Part of a small language model's weights.
Size: 12 layers, width 320, 5 heads of 64, vocabulary 32000.
MLP neurons of a small language model. Each row is named by its layer, matrix (up: input weights) and neuron, and shows model dimensions 32-95. Each number is 128 + 24 x the weight over its row's rms, rounded and kept within 0 to 255.
After each neuron's rows, "fires after" lists the tokens most often just before its 100 highest values on Wikipedia text that the model never trained on.

L4.up638 [129 165 105 143 147 160 162 114 131 119 109 161 137 110 126 147 111 181 143 143 146 154 165  91 106 115 118 102 114 106 114 134 149 123 123 145 107 118 133 173 105  95 172 151 143 116 143 159 119 102 102 129 123 150  95 120 116 137 143 137 115 134 109 119]
fires after: " |", " 1", " December", " October", " April"

L5.up980 [137 164 139 114 181 131 142 149 124 158 167 132 113 136 129 114  96 136 109 155 138 116 150  74 126 158 160 128 139 147  73 153  95 100 125 148 139 104 148 106 126 170 152 150 141 138 124 158  85 122  97 137  81 145  68  77 105 130 128 130 160 127 106  91]
fires after: " the", ".", "'", " a"

L4.up877 [160 113 126 156 104  92 127  65 155 134 146 138 173 146 110  76 133  90 126  98 128 141 132 173 161 109 118 153  94 131 124 111 105 107 151 160 111 124 163 175 134 142 175 162  98 185 115 132 145 143 158 158 139 136 145 100 153  86 118 135 149 126 107 122]
fires after: "\n", "|"

L5.up324 [172 158 135 181 135  82 126 146 126 104 148 125 144 139 116 140 137 119 147 129 114 162 143 103 144 133 126 119 131 176 104 109 115 117 169 128 106  82 118 142 106 137 105  89 145 164 132 140 107 144 125 170 126 152 130 113 144 123 100 151 122  92  88 139]
fires after: ".", "-", "\n", " was"

L5.up342 [ 86 155 126 103 156 175 144 108 135 108 132 107 105  95 158 133 130  95 100 129  65 122 145 117 133 124 122 119 131 106 162 157 137  95 139 159 112 114 151 170 115 118 140 139 126 146 147 139 126 136 119 136  97  93  99 107  88 155 103 114 146 121 110 121]
fires after: "\n", "==", " ==", "==="

L6.up80 [108 134 125 115  83 123 116 104 156 168 142 123 129 153 131 116 143 144  81 129 123 125 125 110 115 143 106 148 131 124 128 139 128 196 143 138 136  75 151  65 117 127 116 122 108 132 131 170 126 104  71 143 155 153 121 144 100 122 157 124 141 111 122  95]
fires after: " |", " Republic", " All"

L5.up294 [150 151 182  93 110 104 139 111  81 125 132 141 137 121 153 135 112  77 189 125  99 148 140 142 126 120 146 111  92 128 137  68 147 107 139 119 124  90 103 119 140 112 146 128  94 143  96 142 121 124 131 169 139 149 122 137 139 159 103 114 104 100 109 147]
fires after: " |", " ", " 0", ".", "\n"

L5.up480 [137  99 149 137 107 106 168 104 132 167 110 122 133 137 126 149 146 135 159 124 117 112 117 151 138 126 135 136 106 181  99 104 126 108  94 150 145 133  91 105 128 115 140 158 146 142 165 127  99 157 122 145 145 117 163 116  83 122 165 128 124 144  96 131]
fires after: " as", " As", " on", "As", " years", " |"

L2.up172 [ 99 143 176 132 135 122 135 155 117 172 163  77  78 114 101 114 112 136 109  85 131 148 131 120 141 143 162 178 139 122 115 175 153 144 144 140 144 137  82 103 112 152 132  82 101 162 133 137 124 139 122 134 164 123 119 136 172 127 111 138 150 145 123 160]
fires after: " the", " The", "The"

L9.up1016 [155 145 131 100 116 158 104 147 160 137 126 150 130 142 159  84 162  96 123 139 137 150 165 125  96 130 166  72 141 119 124 124 183 109 154 122 159 102 158 127 109 120 143 150 129 113 142  73 131 162 108 143 139 125 120 148 121 108 110 101 135 121 128 149]
fires after: "\n", "'", " 1959"

L4.up729 [133 114 129 142 128 128 135  91 138 153 156 119 144 115 144 130 149 173 159 137 113 104 121 166 170 179 133 165 155 116 177 158 163 138 123 131 131 130 158 134 122 142 136  80 126 136  45 136 118 156 133 111 154 126 138 137 108 124 135 165 130 112  91  88]
fires after: ",", " and", " for"

L6.up492 [128 122 102 101 165 111 133 165 105 145 173 100 125 143 130 133 130 119 155 150  93 132 142 103 121 151  82 122 138 130 115 184 131 123 162 146 132 111 107 142 121 112 134 132 147 102 129 118 107 135 117  98 109 169 174  89 104 124 135  87  96 109 171  69]
fires after: " |", ",", ";", "\n"

L6.up491 [193 155 158 140 141 143 151 128 136 126 123 129 140 126 147 166 157 149 127 115 163 129 145 112 152 101 118 123 113 157 149 161 139 121 127 182 127 140 180 118 116 121 150 147 112 111  92 123 142 123 103 135 158 136  69 130 134  69 116 130 117 122  92 143]
fires after: " |"

L6.up66 [136 122 150 126  83 100 171 115 156 144 129  90 109  97 123 165 127 149 134 132 140 126 114 130 108 126 130 141 146 127 150 121 119 142 134 136 124 116 157 128 135 117 131 133 131 129 160 109 120 145 107 101 168  92 115 157 143 174 128 147 116 125 147  93]
fires after: "\n", " as", " |", " As", ";"

L2.up951 [155  94 168 135 131  77 146 130  90  79 142 103 122 156 100 103 133 119 152 150 129 106 121 154 111 156 107 113 155 144 149  88 117 150 154 124 106 130 129  79 123 125 134 133 140  95  84 165 118 123 147 117 139 136 125 152 103 135 146 138 116 110 107 133]
fires after: " the", " The", "The"

L4.up472 [173 113 158  78 151 161 123 150  77  70 147 131 126 118 143 104  98 123 133 123 120 113 109 102 103 134 122 128 112 122 120 140 149 117 124 125 143 115 132 115 147 132 129 171  93 125  80 181 131  78 131  95 165 123 119 132 152 140  89 154 128 109  56 152]
fires after: ".", " the", ",", "The", " that", "\n"

L2.up903 [157 147 121 137 135 108 189 107 132 156 134  98 171  88 134 126 103 128 145 117  94 122 146 101 137 122 131 149 120  95 148 106 109  60 156 131 139 121 149 105  90  98 147 121 108 153 168 141 118 162 143 111 173 103 111 173 118 145  99  89 140 115 122  97]
fires after: " |", " medal", " 12"

L2.up63 [118 168 127 153 117  66 156 115 134 153 158 162 109 155 172 173 101 150 148 114 173  96 154 136 142 107 137  92 150 173 163 136 147  92 133 124 161 136 123 104 136 115 164 137 129 148 151 115 125 161 120 133 112 146 132  59 135 115 116 147 116 166 129  96]
fires after: " |", " as", " in", "-"

L5.up945 [109 101 112 139 159 138 106 175 104  91 104 141 153 131  97 135 146 146 100 121 165 184 138 105 104 123 114 105 181  98 130 132 101 134 118 117  87 136 150 110 134 111  96 145 116 192 113 133 141 133 131 113 184 113 131 136 122  89 109  96 122 166 163 118]
fires after: "-", " |", "|", ";", " No"

L5.up1201 [147 139  85  76 110 136 117 152 144 153 159 107  88 121 105 123 136 119 127 147 106 171 169  61 115 118 109 133 119 151 148 101 147 154 129 115 186 100 121 119  99 169 150 148 105 105 139 100  99 137 114 123 122 139 118 136 111 100 107  98  94  92 105 115]
fires after: ":", " \"", "'", "n"

L2.up171 [136 150 114 162 175 102 155 121 111 102 152 158 119 158 162  84 105 149  98 117 138 130 137 132  95 126 101 157 109 141  96  77 154 120 169 128 121 159 140 127 135 148 157 135 123  84 124 120  98 132  92 158 153 159 125 119 129 112 157 140 109 119  94 157]
fires after: "\n", ",", "-", " that", " |"

L2.up519 [141 129 155 136 112  95  93 135 183 104 178 136 134 156 146 148 119 105  86 122 101 151 122 146 161 156 115 139 102 101 104 102 131 142 100 179  89 100 140 140 125 148 121 125 105 136 141 132 136 156 116 165 106 135 151 130 125 124  84 107 145 114  82 108]
fires after: "\n", "-", "|", "|---|---|---|", "|---|", "---|---|---|---|"

L6.up164 [ 98 133 147 139 166  93 105 131 155 128 104 129 147 137 151 123 153 119  94 138 131 136 168 131 137 109 111 144 164  99 101 122 106 147 106 151  97  84 125  86  79 140 122 155 114 123  82  98  65 130 174 128 163 147 151 140  99 109 120 116 168 122 121 155]
fires after: "\n", "-", " |", " Succeed"

L2.up49 [131  99 151 134 122 171 114 103 143 162 134 120 129 101 136 175 129 135 138 129 122 131 104 141 123 168  87 140 108 133 120 127 152 156 146 119  76 100 118 132 120 145  71 135 104 160 131  95  99 106  83 117  87 185 121 121 117 117 145 182 147 140 110 130]
fires after: ".", ")."

L2.up630 [144 138 159 103 135 156 104 141 160 160 120 140 127 137 150 177 163 123 104 151 116  90 134 157 115 179 107 114 152 117 142 108 137 167 157 103 117 151 121 123 124 134  76 129  76 162 145 106 131 110  70 110 133 153 127 146 141 139 165  92 137 108 124 155]
fires after: ".", " |", "---|---|---|---|"

L4.up1147 [ 94 113 107  91 122 148  72 138  99 131 152 110 166 186 130 113 156 167 119 159 162 115 132 102 129 168 128  87 113 125 171 147  95 131 157 150 156 112 140 145 163 145 149 129 130 152 122 122  80 109  95  89 158 136 107 103 143 156 102 168 132 155 119 153]
fires after: " |", " 0", "---|---|---|---|"

L5.up892 [156 132 129 128 161 137 123 145 159  87 115 128 123 114 172 109 130 185 118 128 119 112 133 159 143 136 195 109 142 133 135 104 158 102  98 106 126 119 195 101 144 109 114 101 142 152 108 101 140 120 157 119  96  92 104 163 168 122 130  98 101 158 137 111]
fires after: " ", "\n", " |", " Party", "."

L6.up556 [100 162 104 137 131 122 105 112 103  82 124 160 156 132 117 135 121 113 147 126 132 134 162  73 119 125 140 132 154 141 145 111 114 138 128 114  69 107 131 124 128 144 139 131  94 181 137 153 101 126 147 148  85  97 133 156 146 136 137 120 128 156 116 146]
fires after: "-", " No", " |", "/"

L5.up874 [121 132 137 155 112 126 160  84 128 158 104 110 137 170 181 103 155 109  75 151  64 124 160 137 150  76  94 145 110 120 140 126 117 135 148 147 121 113 164 116  95 107 133  86 100 155  98  89  90 155  86 116 136  83 152 122 129 117 101 155 126 139 103 121]
fires after: "\n"

L6.up1090 [154 134  87 166 145  73 149 109 161 157 149 124 122 150 109 122 160  92 148 155 104 105 142  81 131 158 178 124 136 106 126 130 114 135 122 118 140 134 113 140 157 151 151 120  70  90 128 126 125 105 106 161 145 118 188 142 120 140 134 109 130 133 115 109]
fires after: " and", " |", " well", " 1", ","

L2.up930 [124 163 106 141  97 155 126 118 144 146 148 116 132 105 145 163 135 116 161 130 113 119 120 131 164 137 115 162 103 133 126  74 121  94 102 115 142 108 102 121 126 159  82 137 107 158 160 118 149 144 113 134 116 142 100 140 127  65 133 129 150 143 121 141]
fires after: "\n", ".", "|"

L2.up371 [136 157  94  88 112 127 133 144 124 146 149  84 108 119 161 164 151 147 125 118 135 130 139 174 122 132 134  96 141 143 146 136 154 129 120  99 104 179 132  77 145 113 131 129  81 140 163 106 124  99  77 116  98 180 107 127  87  89 185 160 128 167 106 151]
fires after: ",", " (", "."

L2.up386 [138  89  80  83 133 144 113 166 104 187 137 132 167 143  97 122 112  92 120 152 135 132 138 137  80 149  74 125 127 140 161 132 122 112 127 140 132 156 122  97 119 119 141 135 155 151 126 129 109  94  84 119 141 125 111 137 101 162 142 109 116 127 132 138]
fires after: " |", "|", "---|---|---|---|", "|---|", "|---|---|---|", "|---|---|"

L4.up408 [108 143  98 163 166 149 128 132 120 149 122 131 121 147 115 163 115 171 136 121 141 100 175 127 100 124 136  93 151 140 142 138 123 162  67 133  93 129 139 152 171 168 124  85 165 113 165 140 129 159 100 102 118 130 117 133 111 197  93  69 130 157 127 161]
fires after: "\n", " Rank", " Pos"

L4.up1022 [163 115 104 125 133 136  84  87 145 131  94 100 152 107  96 106 144 107 143 165 139 115 126 114 148 157 116 137 151 118 123 123 123 141 133 147 133 123 150 128  99  71 122 111 160 151 119 107 116 124 154 181 133 133 121 169 102 133 118 162  89 147  99 174]
fires after: "'", " Saint", "-", " St", " Christ", "Art"

L4.up1214 [ 99 153 110 157 149 117 119 102 151 107 147 111 127  78 170 131 142 139  90 119 106 155 167 128 167 113 149 139 126 102 134 140 155 130 114 155 119  62 136 139 151 122 130 118 176 148 103 117  94 117 122 155 115 115 125 183 166  53 104 107 138 126 130  90]
fires after: "|", "\n", "-", " Preced", " Succeed"

L6.up1132 [142 156  89 128 116  84 142 121 160 142 109 118 133 139 129 130 137 100 125 157 119 101 145 132 106 109 141 114 134 156 153 127  73 113 165 158 145 112 139 101  79 165 139 131 121 134  99  95 108 131 114 120 128 120 134 175 140 109 121 126 146 143  78 126]
fires after: "\n", " as", "-", " of", " 5"

L9.up45 [161 125 151 118  98 120  89 102 110 111 148 105 144 161 175 144 187 143 151 158 147  98 134 117 139 145 128 146 128 127 151 116 124 141 139 117 146  98 131 122 149  96  99 117  82 131 113 127 139 143 167  94 135 150  82 159 154 103 148 147 128  94 140 143]
fires after: " |", "|"

L4.up271 [152 132 136 144  95 113 157 116 130  93 147 114 130 139 133 141 141  98 115 143 103 188 112 128 168 113 121 161 114 102 129 136 122  97 151 166 139  96 125 114  76 108 108 102 103 136 118 105 132 114 131 176 111 128 135 113 111 121 138 144 158  98 116  84]
fires after: "\n", "Personal", " details"

L6.up969 [112 140  81 108 127 134 121 121 151 105 118 146 111 117 138 160 125 112  98 113 120 126 166 127 132 141 133 136 120 118 153 145  95 143  90 140 112 149 151 166 171 130 136 108 139 135 112 113 134 134 115 128 101 170 134  99  97 155  65 155 106 127 142 151]
fires after: "\n"

L4.up867 [127 147 129  98 130 193 153 142 126 154  65 175  98 140 152 111 160 158 143 127 150 160 142 157 157 141 154 127 107 102 170 129  99 150 165 153 125 181 104 120 166 126  88  95 108 127 110 139 138 131 141 115 121 152 119 110 150 130 120  92 144 132 127 171]
fires after: " |", " remain", " remained", " be", " was", " were"

L5.up473 [135  93 121 112 171 110 156 123 126 135  85 176 103  94 117 154 120 145 121 159 147 140 127  69 124 129 133 103 152  96 124 125 158 107 130  79  91 106 109 163 113  93 155 148 120 172 165 149 114 144 129 120 164  69 104 175 131  91 126  96 171 117 128 130]
fires after: " |", " Votes", "\n"

L6.up415 [131  79 114 123 124 122 155 119 117 153 118 123  96  99 133 119 103 134 153 156 114 129 140 128 104 117 130 130 139 119 105  85  98 125 136 119 154 107 119 164  82 142 131 117 151 141 128 127 130 141 158 174 162 123 129 165 106 111 122 125 121 110 135 108]
fires after: " |", "-", " and"

L5.up318 [181 147 148 109  88  83 110 105 150 129 152 131  95  93 108 126 104 170 152 101 138  67 112  97 146  91 107 167 145 128 107 104 157 111  78 160 127 105 144 117 156 121 149 114 137 142 151 141 114  97 171  88 111 137 123 174 136 104  66 123 134 141 130 100]
fires after: " |", " MacDonald", "\n", " \""

L2.up1073 [130 140 129 133 172 113 114 145 113  90 127 127 103 145 122 111 113 115 104 106  91 147  86 106 129  94 154 125 110 134 142 133  84 122 144 115 134 132 143 134 155 142 121 164  80 104  91  95 152 151  78 175 141 103 106 126 103 112  97 127 152 111  95 158]
fires after: " |", " the", "-", " a"

L5.up304 [110 139 100 135 124 139 130  95  99 123 152 104 106 137  91 108 158 122 104 123 119 131 149  85 114 142 127 138 166 140 115  91 162 141 158 117 143  88 138 103  86 121 110 119 132 133 130  84 168 129 104 132 152 124 127 151 137 142 151 186 131 125 118 124]
fires after: "'", " '", "-", " \""

L4.up356 [114 105  98 140 143 104 118 152 127 132 113 155 124 122 150 115 185 111 111 120 100 111 145  64  85 117 150 136 131 128 163 143 119 117 110 117 149  81 119  91 135  99 129 121  92 148 115 106 149 140 100 138 113 106 130 134 102 123 140 124 137 142 114 145]
fires after: " |", "\n", " Preced", ":", "-"

L2.up767 [140 118 112 129 141 102  96 152 177  96  98 106  98 114 155 116  95 102 140 104 128 131 124 165 152 120 142 154 139  99 126  95 129  93 101 106  80 130 149 126 129 151 138 116  51 158 123 126 152 116 164 125 134 152 113  80 140  97  96  90 127 147  56 172]
fires after: "|", "-"

L9.up614 [121 159  91 136 122 101 150 122 143 163 168 127 136 149  84 107 114 159  86 125 139 102 111 103 108 124 106 144 158 151  92 128  95  93 140 136 103 132 111 117 140 155  98 126 183 134 178 122 107 108 144 145 153 138 136 114 165 125  96 128  98 123 166 131]
fires after: " |", "|", " in"

L6.up1096 [113 131 133 135  91 119 124 136 113 145 140 117 112 148 120 128 130 130  82 146 112 106 131 134 146 176 127 129 134 143  91 153 161 128 118 106 115 131 132 135 127 118 138 132 144 146 130 120  98 133 145  85 131 134 129 120 161 137 116 133 108 146 170 111]
fires after: " |", "-", ";", "|", " Succeed"

L4.up1225 [158 126  98 113 121 113 145 142 114 158 106 132 149 106 122 118 124 146 147 123 143 143 152 135 109 162 153  83 135 136 110 141 119 129 121 116 114 124 161 141 132 100 128 139  73 108 189 113 136 146 115 147 135 121 125 144  77 110  95 134 161 112 129 145]
fires after: "\n", " on"

L5.up118 [151 118 102 127 127 176 125 157 128 153 137 161 138 108 142 107 127 116 134 154 114 135 118 106 121 113 104  62 132 126 130 126 102  92 153 114 104  87 172 180 127 109 137 127 125 137 153 162 129 132 162 156 134 108 126 168 138 118  73 122 122 114 145 129]
fires after: "\n", "|", " |", " of", "."

L6.up503 [149 133 122 146 131 159 123 118 131 123 119 151  88 141 123  86  74 153 151 122 146 156 154 123 103 158 164 117 135 183 119 180 107 109 183 130 136  98 133 116 125 118 161  96 143 171 129 146 120 135 112 162 125 160 109 156 159 134 153 122 143 127 128 105]
fires after: "'", "."

L2.up1221 [138 118 113 134 163 104 142 149 137 172 170 181 129 119 128 142 108 145 162 119 108 182 124 139 114 114 149 169 117 122 162 111 168 124 150 112 140  99 147 123 103 128 149 130 136 136 165 163 118 106 154 106  81 111 134 145 100 146 110 107 123 154 137 135]
fires after: "|", " 3", " 5", " 4"

L4.up147 [163 153 164  99 110 159 157 104 138 119 123 178 102 106 164 127 136 159 174 128 137 139 169 111  90 118  83 129 121 159 146 104 122 152 120 161 151 105 154 123 145 129 140 131  68 125 142 172 120 115 165  83 130 134  75 155  95 115 137 148 107 121 112 114]
fires after: " |", " L", " Score"

L4.up665 [130 110 147 157 149 128 120 111 122 137 187 136 155 102 104 120 139 123 112 139 117 153 108 118  96  90 140 150 107 121 164 164 156 100  94 134 122 143 153 111 106 146 163 108 127 175 128 111 202 151 104  99 134 148 120 111 126 113 178 164  98 113 148 149]
fires after: "\n", "th"

L6.up962 [152 132 143 149 147  93 108 148 126 170 140 108 120 132 117  99 154 122 121  68 124 106 172 208 170 103 117 144 125 130 132 136  94 126  97 141 154 136  95 140 161 116 133 131 143 153  88 125 169 145 140 100 102  93 155 120 194 151  75 150  94  96 120 158]
fires after: " at", "===", " 4", "F", "T", " 9"

L2.up1254 [138 155 154 146 157 129 119 153 125 124  95 130 131 131 126 116 115 126 105 136 147 158 139 182 111 122 123 104 130 112 146 100 102 135 109  98 144 132 126 131 136 113  85 117 135 122 130 101 153 148 139 119  94  95 108 137 139 117 122  91 147 138 158 123]
fires after: " was", " is", " were", " are", " has"

L6.up1070 [112 182 155 117 127 118 157 117  97 176 129 112 125 117 162 121  94 162 113 153 124 110 136 160 115 118 101 113 156 110 153 157 144 144 104 120  78 163 103 105 106  75  94 116 126 119 129 147  76 127 131 157 102 167 109 127 141 145 133 166 116 152 163 120]
fires after: ","

L2.up608 [129 114 113 116 181 133 156  90 100 165 145  76  82 155 100 129  95 124 142 109 139 158 174 145  90 132 109 130  79 125 133 165 139 118 127 119  99 121  99  94 109 124 141  87 115 141 161 142 127 103 137 129  93 106 126 143 108 142 132 139 117 149  97 162]
fires after: " the", "The", " a", " The"

L2.up174 [162 128 125  91 130  93 105 152 131 122 113 106 146 145 104 121 130 146 165 139  89 136  69 112 159 174 160 150 150 108 138 177  98 120 109 129 144 112 166 158 143 131 163 147 122 166 115 107 116 139  90 154 118 147 154 131 109 150 113 147 114 127 133 132]
fires after: ",", " and", " but", " while", " than"

L4.up341 [160 128 147 115 126 104 113  59 109 128 151 144 174 158 174  96 140 128  73 123 115 135 142 118 140 134 115 152 130 129 120 123 122  94 109 105 112  98 112 125 100 104 179 142 152 170  91 144 114  98 117 115 117 147  64 152 138 122 122 123 149 133 141 148]
fires after: "==", "\n", " ", " |", " Goals"

L2.up374 [147 136 133 166  98 128 124 117 115 125 103 100  86 159 110 116 103 108 130 126 118 135 138 108  98  94  87 128 117 163 120 101 125 108 100 141 106 184 133 136 135 161 138 104 127 143 153 110 108 110  79  89  68  90 131 141 124 115  90 171 151 132 119 189]
fires after: " the", " The", "The"

L5.up381 [115 123 149  96 126 122  96 117 140 105 108 111 131  98 115 102 141 142 119 126 102 127 111 121  86 135 121 121 128 125 113 163 154 101 119  83 104 144 124 129 117 124 155 149 131 147  94 125 154 133 115 135 161 110 123 120 101 112 145 135 148  88 106 175]
fires after: "\n", ","

L9.up920 [100 166 126 151 103  98 127 116 123 131 109 136 117 131 138  85 160 136 114 106 149 115 125 111  91 114 130 141 150 134 106 127 148 144 159 131 127 153 144 126 163 117 102 115 144 142 157  75 151 103 111 162 130 116 129 133 115  84 154 160 166 139  99 130]
fires after: " |", ",", " of", " ("

L4.up1082 [109 108 118 115 147 141 123 155  87 125 137 102 149 133 128 122 129 145 139 151 157 157 111 135  93 130 176 127 141 119 163 132 144 121  94 134 136 105 142 118 144 114 107 161 106 134 130  92 150 120 131 126 172  88 102 138 128 127 168 130 128  96 138 150]
fires after: ",", "\n", "."

L5.up626 [130  94 136 111 114 137 150 165 171 129 141 139 130 156 131 124  78 192 134 164 158 171 132 158 103  98 119 191 107 122 170 124 122  90 125 109 118 135 142 136  87 119 172  84 138 131 158 107  63 147 143 115 154 103 119 131 100 102 128 148  83 146 170 152]
fires after: "\n", " 3", " 4", " place", " 5", " |"

L5.up1068 [110 126 150 131 142 108 154  99 127  96 143 160 133 146 137 104 127 128 109 131 134 128 160 143 195 121 142 119 114 126 143 134 136 165 113 119 141 102 157  79 137 117 163 110 133 144 136 100 114 175 114 127 103 127 107 136 140 105 110 119 140 125 102 127]
fires after: "\n", " GD", "-", " State", " Party"

L5.up211 [132 131 137 106 126 152 119 115 124 140 164 163 118 153 102 127  95 111 158 108 107 106 151 107 153 112 137  83 139 145 149 121  90 130 186 163 101 168 101  83 165 113 124 134  81 142 114  95 122 104 147 118 149 147 116 134 108 157 113 107 158 169 104 190]
fires after: " |", "-", " 5", " Ye"

L6.up519 [170 134  89 111 150  87 144 114  76 142 134 155 141 131 175 123 141 131 108 119 116 131 107 138 165 128 131 157  90 136 145 135  95 105 161 122 128 128 152  97 148 105 180 153 110 145  62 137 134 138 150 141 116 115  91 100 106  77 103 126 102 124 146 141]
fires after: "\n", " |"

L4.up418 [155 105 169 140 111 152 124 132 130 157 146  98 125 146  74 128 128 130 163 135 142 109  96 137 154 181 114 132 150 161 147  96 111 125 141 155 125 152 119 143 143 117 139 123 118 141 103 114 123 126 130 130 119 138  94 186 129 134 138 115 135 150 119 140]
fires after: " |", " Apps", " 8"

L6.up365 [136 114 138 137 169 105 140 120 148 129 183 156 146 172 110 149 131 121 113 165 111 155 133 143 158 142 152 139 136 115 140 143 170 153  86 131 142 119 148 166  98 139 133 120  99 149 162 141 121 169 126 122 104 144 158 109  90 127 122 106 141 156 107 119]
fires after: "\n", "|", ",978", " [", " Ottawa", " 6–7^{("

L4.up959 [ 68 128 154 145 105 115 133 108 125 116 144 147 133 135 164 138 120 138 110 134  90 153 198 104 145 134 156 134 147 108  89 152 123 125 143 146  94 107 168 106 172 121  94 124 121 112 140 116 159 149  98 141 138  96  63 136 158 138 139 111 159 145 109  81]
fires after: "-", "ed", " Preced", " Succeed", " by"

L5.up617 [132 123 106 112  89 114 110 132 127 188 134 115 158 137 111 102 164 130 128 171 129 127 123 124 133 153 171 140 188  88 154 115 118 130 137 133 133 128 160  96 150  87 172 137 114 114  82 112 136 116 127 137 154 145 127 127 112 141 106 134 136 156 111 127]
fires after: ",", " and", " (", " |"

L5.up1055 [133 128  96 149 138 155 159 149 109 127  76 164 155 123 122 117 146 136 105 166  86 164 163  81 137 121 110 117 138  96 143 124 133 128 128 144  82 126  97  91 147 116 118  91  81 165 134 151 123 139 151 119 171 143 156 146 152 118 138 135 108  84 133 148]
fires after: " |", "|", " No"

L5.up569 [164 128 140  93 113 130 116 128 132 125 132 102 140  62 117 134 108 112 138 154 134 102 154 102  68 114  92 140 122 168 148 159  88 140 126 143  77  85 132 174 166 134  93 150 129 142 111 149 123 117 202 136 115 139 104 126 167 146 177 153 128 119 108 172]
fires after: " |", " 0"

L2.up612 [127 132  99 124 127 113 118 133 119 157 118 162 165 175 132 125 125 146 139 162 110 137 110  98 112 138 134 164 104 121 133 162 133 144  95 132 151 106 138  90 176 114 133 113 170 119 138 149 128  95 147 121 144 134 127 131 104 147 100 137 139 131 109  91]
fires after: " |", "frac", " of"

L4.up506 [163 122 101 121 152 120 129 120  71 141 179 157 157 174 133 123 148  92 123 102 126 123 122 134 148 131 145 118 126 104 113 138  85 111 136 135 158 136 133 102 155 126 124 141 103  86  97 166  90 112 148 139 151  59 148 118  93 114 127  99 150 116  94 112]
fires after: " the", "The", " The", " and"

L2.up72 [141 128 109 151 152 147 129  94  89 119 139 132 121 136 110 165 154 107 103 169 150 136 151 157 141 132 103 145 115 144 138  93 123 105 152  97  98 118 109 124  94 125 146 128 107  91 135 131 106 126 153 113 103  84 128 172 126 148 125 148 144  97 137 121]
fires after: " the", " The"

L6.up133 [ 63 169 110 116 127 118 113 139 105 145 149 110  94 143 114  99 143 104 132 164 131 166 151 109 117 194  99 126 121 119 138 178 151 139 135 194  60 142  89 112 141 123 121 122 100 101 127 131  96 118 143  90 149 111 126 123  98 103 168 138 118 133 120 138]
fires after: " |", "-", "|", "\n", " and"